{"num_hidden_layers": 16, "num_attention_heads": 4, "vocab_size": 2048, "rope_theta": 35600.0, "rope_fraction": 1.0, "init": "normal", "beta2": 0.98, "warmup_steps": 562, "decay_shape": "linear"}
MLP neurons of a small language model. Each row is named by its layer, matrix (up: input weights; down: output weights) and neuron, and shows model dimensions 0-223. Each number is 128 + 32 x the weight over its row's rms, rounded and kept within 0 to 255. Numbers have three digits each.
After each neuron's rows, "fires in" lists the words (lower case) most often at its 100 highest values on Wikipedia text that the model never trained on. A number after a token or word is its count.

L11.up73:150088151168090088138111141182081146105133101102110131160074148102105131165203138144116138105114157081080150154158125135158181133166112129148165117094194102061141147137116163147169127136105146160133122051180101122112118098119111126144081153151132191126085229087164080098133152152080140133156139134022098119082146059108129108016136123132121199170095139175121116118117156174144168156124145095180161163107158177130186108179159159084195149152119118167151115138128057081098094142145120132158119154156117131171113128106152133089154106161134110145095115096112130113137142148105132084156078134107159108120132143129101152122108191098099155150080095102089107118093167138137120136149
L11.down73:062186167171144095147128124146172104157125093150153119075153078133163147003140153138158126088141147138159131118091084154165130122158115083162169088145131109087085149114072122193153141122128054096081178118169139123151125118117129157143173125148118121128105102169109159210126085111151113118146091184089134115091123107183155124173136125075165146111088108119132110147108119165130114125196173146097124140140080077131098156172129131076147114105102163183105104071110077199112095112096167121109146131152106184132158129139138185171107115202118138158145203109135139109136097140145188121105148148071165126102194132144120120098124169105103157103107132083101075150176121119093092110144
fires in: "was" 82, "were" 4

L3.up154:204085121058085100099062147117121127139106119091131142150058095166120161094124125095165157104131175058115139183125130187122123180182120109099150067123190092114114127137076174149147124095153103140097154057138103115136125065141164130150157150148135155144109124179110079163086131165095161126151109144078099158087049091151120140079112153082149134102140184132111146134157150138178145135162123056083119121189123118157133136161194138186109075122140113125143109148126114083164107171130162137134142100118141130146189108103108120121173068153168142109114133027096136088115142159100167146126117137086104128154189190144074168092100106116131167125118111076152138127149134156109096121082
L3.down154:185110143136101105093130117154152145150082104156155154130140077189126177064140100145134123126148198127137142077110138132123126168119128131174087156185146084151121185152065153160090203099149132141094126095137100114136118099142117109208118183150132130131127125137173119126119125124095097186140096207076029149118091144131120083104109145100065088101147152126112092103160130151112138119131144091134143115160132079162136167157131159107167125138087119158159131156140099173155154133107129140072098110124138141150177158143129086140133110118154181108123122136092104103198132086090255128095133053053144187167095105133183081119060180138114156141117124093131126129149084094144119148136
fires in: "were" 55, "are" 28, "was" 15

L5.up208:139122128148186150063094133175078154157156102068126080132127115143143127119151104133083128147215099146075166094172157152147145159183144111123173127095137186097171138121089147107085142169147113151115134163152144143149143161084108125101107134164080142094166107156143115135106181100189174150100150125068150125078138148145161150088113164120176163154143114134151166156133186106187179135228149073100154146128173118133131157072180090125120101128124110161109089107136136107110114157143116092121127097131190118104145109130171101141126105108167106107147157144043159150164203117137131132128090165115088117107111148117101202154164121116117124158106159064175075179142157071176139066075
L5.down208:171130121135121110112152121145068179097089127056128114090102127146153080147073155104120159111128095126169183121118147147107146082106104122074114159154123149131102150117093143116107165129098095171084169172176104137130130100107113134112082117173141153145160115106130128094144184146063096108140155129159129144143188107123099138133070172123144092086098109182146126129143180091173162091128147115179109104097165120209172126184163174112137136096107101147090161171151105115140132128082126123134148138160151163117132088121117143148099186162124245151149093131148176181119124112100135187057127190098077242154127120118158131150124125091080118142038132162127095129092121147099195122128
fires in: "as" 20, "party" 9, "vice" 7, "leading" 6, "media" 4, "photo" 4

L9.up67:099154147109156182154131165148125121152139119056145157132136087121101106068098127094137092075099088097105144116101136139079075170144115165130139102094121193089172089108143119124088076131109124230180079149173114111153132123142109110128107132113146092083069079097147097152089077105120129057082112149097083098090153154150148124124111144057157193111118127148066099175112141097093135111138194085112172126115147112120075135087082103193075161097164144166060098083169113101107104152164141161139125120171159116157122172162150109115105129097148072138159119105127160161110101142150107164148078160071149123153126122099084186136126121087108091117065104060131113145108108091165122125157
L9.down67:104199130109100180096151123125112129185095121124146155104123157041158068128025153146141136141136149111128130097106098107101076125095096132113132105104190158158106109102103134138135153156144175110099125175180206135154176120159128070127097101125113055111129151157061150222166138107131125102059152123092156130141159125129136147107082114109104135153100096117100106150123181144136136147133132080118070147155110129138055108087132134162143149134159176153133116178153106118163173162149112133132119135180141098160133119083104116098131082180098162148120148091105073199168137155176102206144112066113155171144105139118108142131160130129165144099172161136131072178138067191150178133127
fires in: "january" 12, "november" 11, "march" 11, "october" 9, "august" 9

L13.up102:150110174115136110139095133105097110158115137124107183115117081175127186115153116115223131071111120064146181168153172070127126132128130136158122103114145052107140160196091100105097108089106160181129106180155138155106098124102127154148144101147111118133126059159131056158200123150178121067140173129070100144097095137145110142107117165128178186029159154139157120136095126144120144175135136132126117194157127173147113131095111126161116118143110086173148069061088161095109105168116188077134114101100147157113149137076107195068161137128135125148153125148096105132115127134074116135177111127060128120161128131118141117097064105127169061157159132152114103147114108123078073150100
L13.down102:155103148142165140161141076098107131115000079151125135187140125141089108091122116122075120133082203149173164096095125118082194106148118119133126171149133191129137131090065157158103160137117082172146096105104209146126142087128121179155122065129171115161098153157138164074144120135106109161120097126173111100121111133101122157143109161112084107139103184096104134088135140156168111100119121098085146120206136110089126164130132195106150133101096129203137108067100113108191146090138122097102126110113083155105182179089152119157128122100123129107165111137098083094182103193127138125090120171123122146105106046130121143146114153174132096117141104109166091135112083133129083189121
fires in: "was" 21, "were" 10, "had" 10, "with" 8, "of" 7, "for" 7

L11.up213:079149135075173198114103133113088160123174115138146086120110109110084070109119129084175151096070136127092137156126141161124101146158111148146152121100182157094167116117074107116117118121140115140106110129152120105123159163102098151098120153128139081102072138213131135218126120114140095074113138132129098121102142171130151139165093105085125115131110092145065090102107112092132098133146130107145130130161123134180087107118114132213104147114120114156068075139145136116091163190167139141101128028131110091187081168133088127070178180123079142101163140115152120165121104103148110174183114138071147136182059071140100137177110098088135101137060195175122114167152065115136136070144
L11.down213:103192174170143158151123126132143131142141127154142104134135108082203097120071139156090158102118154091144085031096130139131070068151128088124166087077164148127121139068122102151089240104171192062106096153171115135233103117146130114136147099158115079103068136104065181193115093084078109115114137132100161089137098131157147141129187141117119174134137114114154028155126152150122147148101078126056071158115089149114127153097120157119099135150115172157089137094144093077126162111100112159155182133152100132130136147116133154141140093161101123105121181102134148107161109171092104116117126099106152151123125088087149154117149111143123158121140116133155137148157116130081194132114
fires in: "january" 12, "march" 10, "july" 10, "november" 10, "august" 10

L7.up338:111142189140180145159035116139097119146173086117141132113096063076160111113121108141105138134097096130087183117142121133150089118083137109140125054151191151095132132127136125085143110142138133089104119143162092150142168106117109168174131094120109122116125145162173117163145117105096194118091151100105131118169121153123126141087077186090154133111109181151127141128133141081167119183126088073093157181154122112157128141077141072188104146095143085160079107119181172073179145141143122149149113159065141103163046156180135113095080129069135088102072122107136077109115133089147076131102153176095098119103114129155098146094110117067142164122091225130093114158078159134154164060116
L7.down338:113136118162143142093160101091088148050104151137205143112130108142152100112076176144116124139103126155141124178060122142135147134059153106092155108117135112156165061172099105132102182126166127120084169099102165223119118126126124098141096121174190135102098123132163183121129088173087107147137099187143161118139133150120145097164079143104068104192105112156109126101154115083127149114153110173065073120142100166173060085062105130098108137143165112055159151077129084135156174071137133165127114134183107079148066164171152152173096104148072135098172171098121097159122151123120096154120123108107116148105087163137141121169151174150138134141133142171116100176161147200114158124110
fires in: "that" 13, "october" 12, "january" 11, "april" 9, "february" 6, "july" 6

L10.up133:162174182091084152134126159089129160130138052108152141136129106103155103116198131127121136104106140188186157180118126076135119125163120135153103118123213067095076153116099144079113117082116116186133175064175109135085181087230106136143127131154110162162096106154142155207160109136143147087090146112090075168067110143161136165037143123066175138115140156112136107156134162145156193182140111125037113117112162115165129108161108117119127077139131147174130094134094113090111139160159154136104151132113090110065124109123135145144163074109170138122092085080101132109146169126103156157157155141100143110184097168128131137106137146099157104152073131099146146102116140124101129151072
L10.down133:160134158172162151163105113133178107130087037179102085111174028185147130126116127157118157113153197132101189091126190220129145099145143118174051126141127096136058162156058139102126217146130154144114150093118092117149132058141169117155124146112099133110147138161156143135143110136146098132156102126124033158118077128124152109155107125111128124101125177175093137142098160158119098090144138134156153132165118135144123141135112137108120065157118159168178090117092124127107161117096113117112095059117117171134146172084109114123094115134173090127115125151124134083157116105117210097153153102044112135178143121171116110071091159164142174151135155108160100186147122139128151128097
fires in: "was" 33, "is" 32, "am" 5, "are" 4, "became" 4

L12.up74:118106072086104179104147154087080140084132037157073089124122094132171110114177112102124119132138120188116147141149155104115159130104130179161117116127098154088127157171098099117141121096122099123108155169184157125134130155158064153138140079162143191047137147145170131158141076121141078109154105129161125129117143139169144144159118170140146141100190103129146128124127118092153158057124142048145147110179152130169114100130175079125177153131116117085072039070078131108124076124121103092098173136117177130075144132089144183155085187091111169107129119120095130087149117115117157108043128148103156090117087184094075107106098127079139111091106114138104124039179134126144111122131
L12.down74:133154151165136120113145159184123102139117159131195093147121150192119188122104104156193112093153141161136145149137193163176176170115115172164104138058130086151133170180118151125084158192112096112095097114106139130148152154109172132091092145106094148101128184190158148085147155126126124130092109113161108162183117128157128139158101161135051144084139168140073105089156125093042149138114137142111058114121160127115154120132096089102128107090124114079175090186117124155165107128123208114100088113123139056107116163105171132121127103113097080159118131131141162159104106090148149109133077069143170125133123152176175060124179093063038131124090110155151113148110110139115117193104
fires in: "a" 15, "became" 15, "as" 7, "become" 6, "elected" 4, "also" 4

L7.up203:071129106097111152082154171125156101134118110055150179064131084103147118087119114140083110115117112148070152130169174148133080115159070127139111151142128106105101076100089160082135092174151138184148088114165136138094222095200119183111134124118095202131114124135115090109154101128171135104171190114134132120121116163212076141148094125083146167080118079138125144109049172135121149174119169139119085162144180184153078196102122098118115194134104154132058119101153110114123140120110153110115104060118139109106111188094164146089129162107161151119116113070142152113072086171111079094157163145129097099123101130147124120108138156101153092117102163077141140082159146120121116167122
L7.down203:145125129185110135147077176176116154163056108118094171117138150145129118168152075117096168116134113172106144124159140122100119140082087092168101168152147092193158163117050043149098245098155120095113125179131129104143060106082114158107107083081137087138146142150189140091124125165144125120169122158108120168199105137151142149091135157086142115155159113165107089117125137138144163151202138138128106119146121180152085148103111054117134135093135185170168132152130153089194110176105141147139108146079099099150163126133147116142126128149150123164130166144138124181134130093180174145129055116096113157156137082149141145060077111152206148111205124142147107155147109138106114119106
fires in: "to" 22, "among" 13, "across" 11, "towards" 6, "about" 6, "throughout" 6

L7.up21:143089154104125194068057117153075126166157112088091140064120134139123155133100145151133098151168104139153167133171128186106094134073096137120104103139139142097106107159140111137102101128152111091090123105145158151119127118120110144130173112187143161079086144206194143131166135163201165092161156081098086170129136061150082188119166112114159140086110087106102142154140141098180141066156133137120128087134127103162130137049192052111134140138112132119108140079083134104093118150111128089142108088127156088098131120109169099138178158127111129098116100111116175107077129107083063070167116112103150140134117166104168156116161197079136108109166174129064136074059172100178116123119
L7.down21:198147111130138143117136118155128114097103144182101144154148153143131114094144147159126180099108140175123129119119118135163192136103166185111144145146116125115128109203119188173166147146165108179088100165114190154097099161116142103090168156140137105143146154105128136146165108123143174179107198141104079144119123122121067155127079126129126172167132068154111165127097123126074153114127138144193111079177141133130130107165141101149145031123192103170144136154113141195163113147072084146073115097082183116093118123144145125109162122132083059128131158181119101138141078089121129070106125056146132115163160135113144114164093040187080129097138060134135108177072157150097183177120
fires in: "and" 92, "to" 5

L10.up171:188101097125117183137112151111106180140136100106103131113153134103088099096187108152077122118158153121093137174167136104102191146161131206122114134120183138095130153167079226102120124183126086177101156161183115169107143155130081153170123156142081173054099134171114137131103130124107155101117128116076125137137120142129108177092102154097136174066148126119133077149149167045170170111175109128094125147173178106156168105176142126093194079129116139143150131090096131094042102171093104135100134107176126097098113107098209126112173114106110161133083107088129133109132127150102139153181148159132136132151083130118126121086106133066066114113059111117176136147175137112135131070127
L10.down171:176162113148114146102123194106117090098143128143146021106072140152113057031102112123099147177131148125145095124216153138103180152113109107132143122104143146154141148191088187118090163114091109124149162094151122168136078121112161145118147149130107129107085136149149127158117173160066152093205099103128078163182124138162157169145140157120096156120135162145130110106131133141133144093127096126110104107139157109077147183158098179105129120141123120121180176157146096146055123133146076178087083123134060132075135129115153119120172113102019118180145112120133140130126132125164128130154134094108131214112149174166144111095181173159138174117119134134145152143189153166192129150114
fires in: "as" 33, "was" 10, "became" 9, "vice" 6, "elected" 6

L7.up29:102096104132114139128123174118116076124113150083136120119112094067100111077132127144100144045131133176094151188129202117166069162101131165131164113092149124113158132126110158151087105115172115139112121122130119116098187139155056188138178083149146192077116141142175117141132144114118104039105144063123133111124120121157138146158116126090129135126207123177111165156116118071140173125068142093072166118121155184133131146158115081133143147158132112154050124088130143097069176170143136153060117106134141088109153128107151169124110167062184109125120131076114150101173142162169109092100097169085172096185102174092097106101079144101144116069103115117143151072175139090135093122166
L7.down29:166160109152124116084149155183144108109105132127145123102137067175163114105116119172081136101138130077107145142125103189162124094154142111200134192161114108125118159181118144168128150122149162127065191073116166132129102155155124191112146184163153124080111187125144113140040086163108087114109109153076093176139122128148128088119107157121125059084154176179102103127110172045175198090098085125092108064120143091144106136149060164115154106098082149115116105087105168122127184144117168169172185121169173105114104154128129132145118089103121127121082141123173128150131107133097123141140136102091153161174123167119111150073078184134161147114077057132121102117095139151067112146111
fires in: "as" 17, "once" 9, "originally" 8, "previously" 8, "become" 8, "became" 8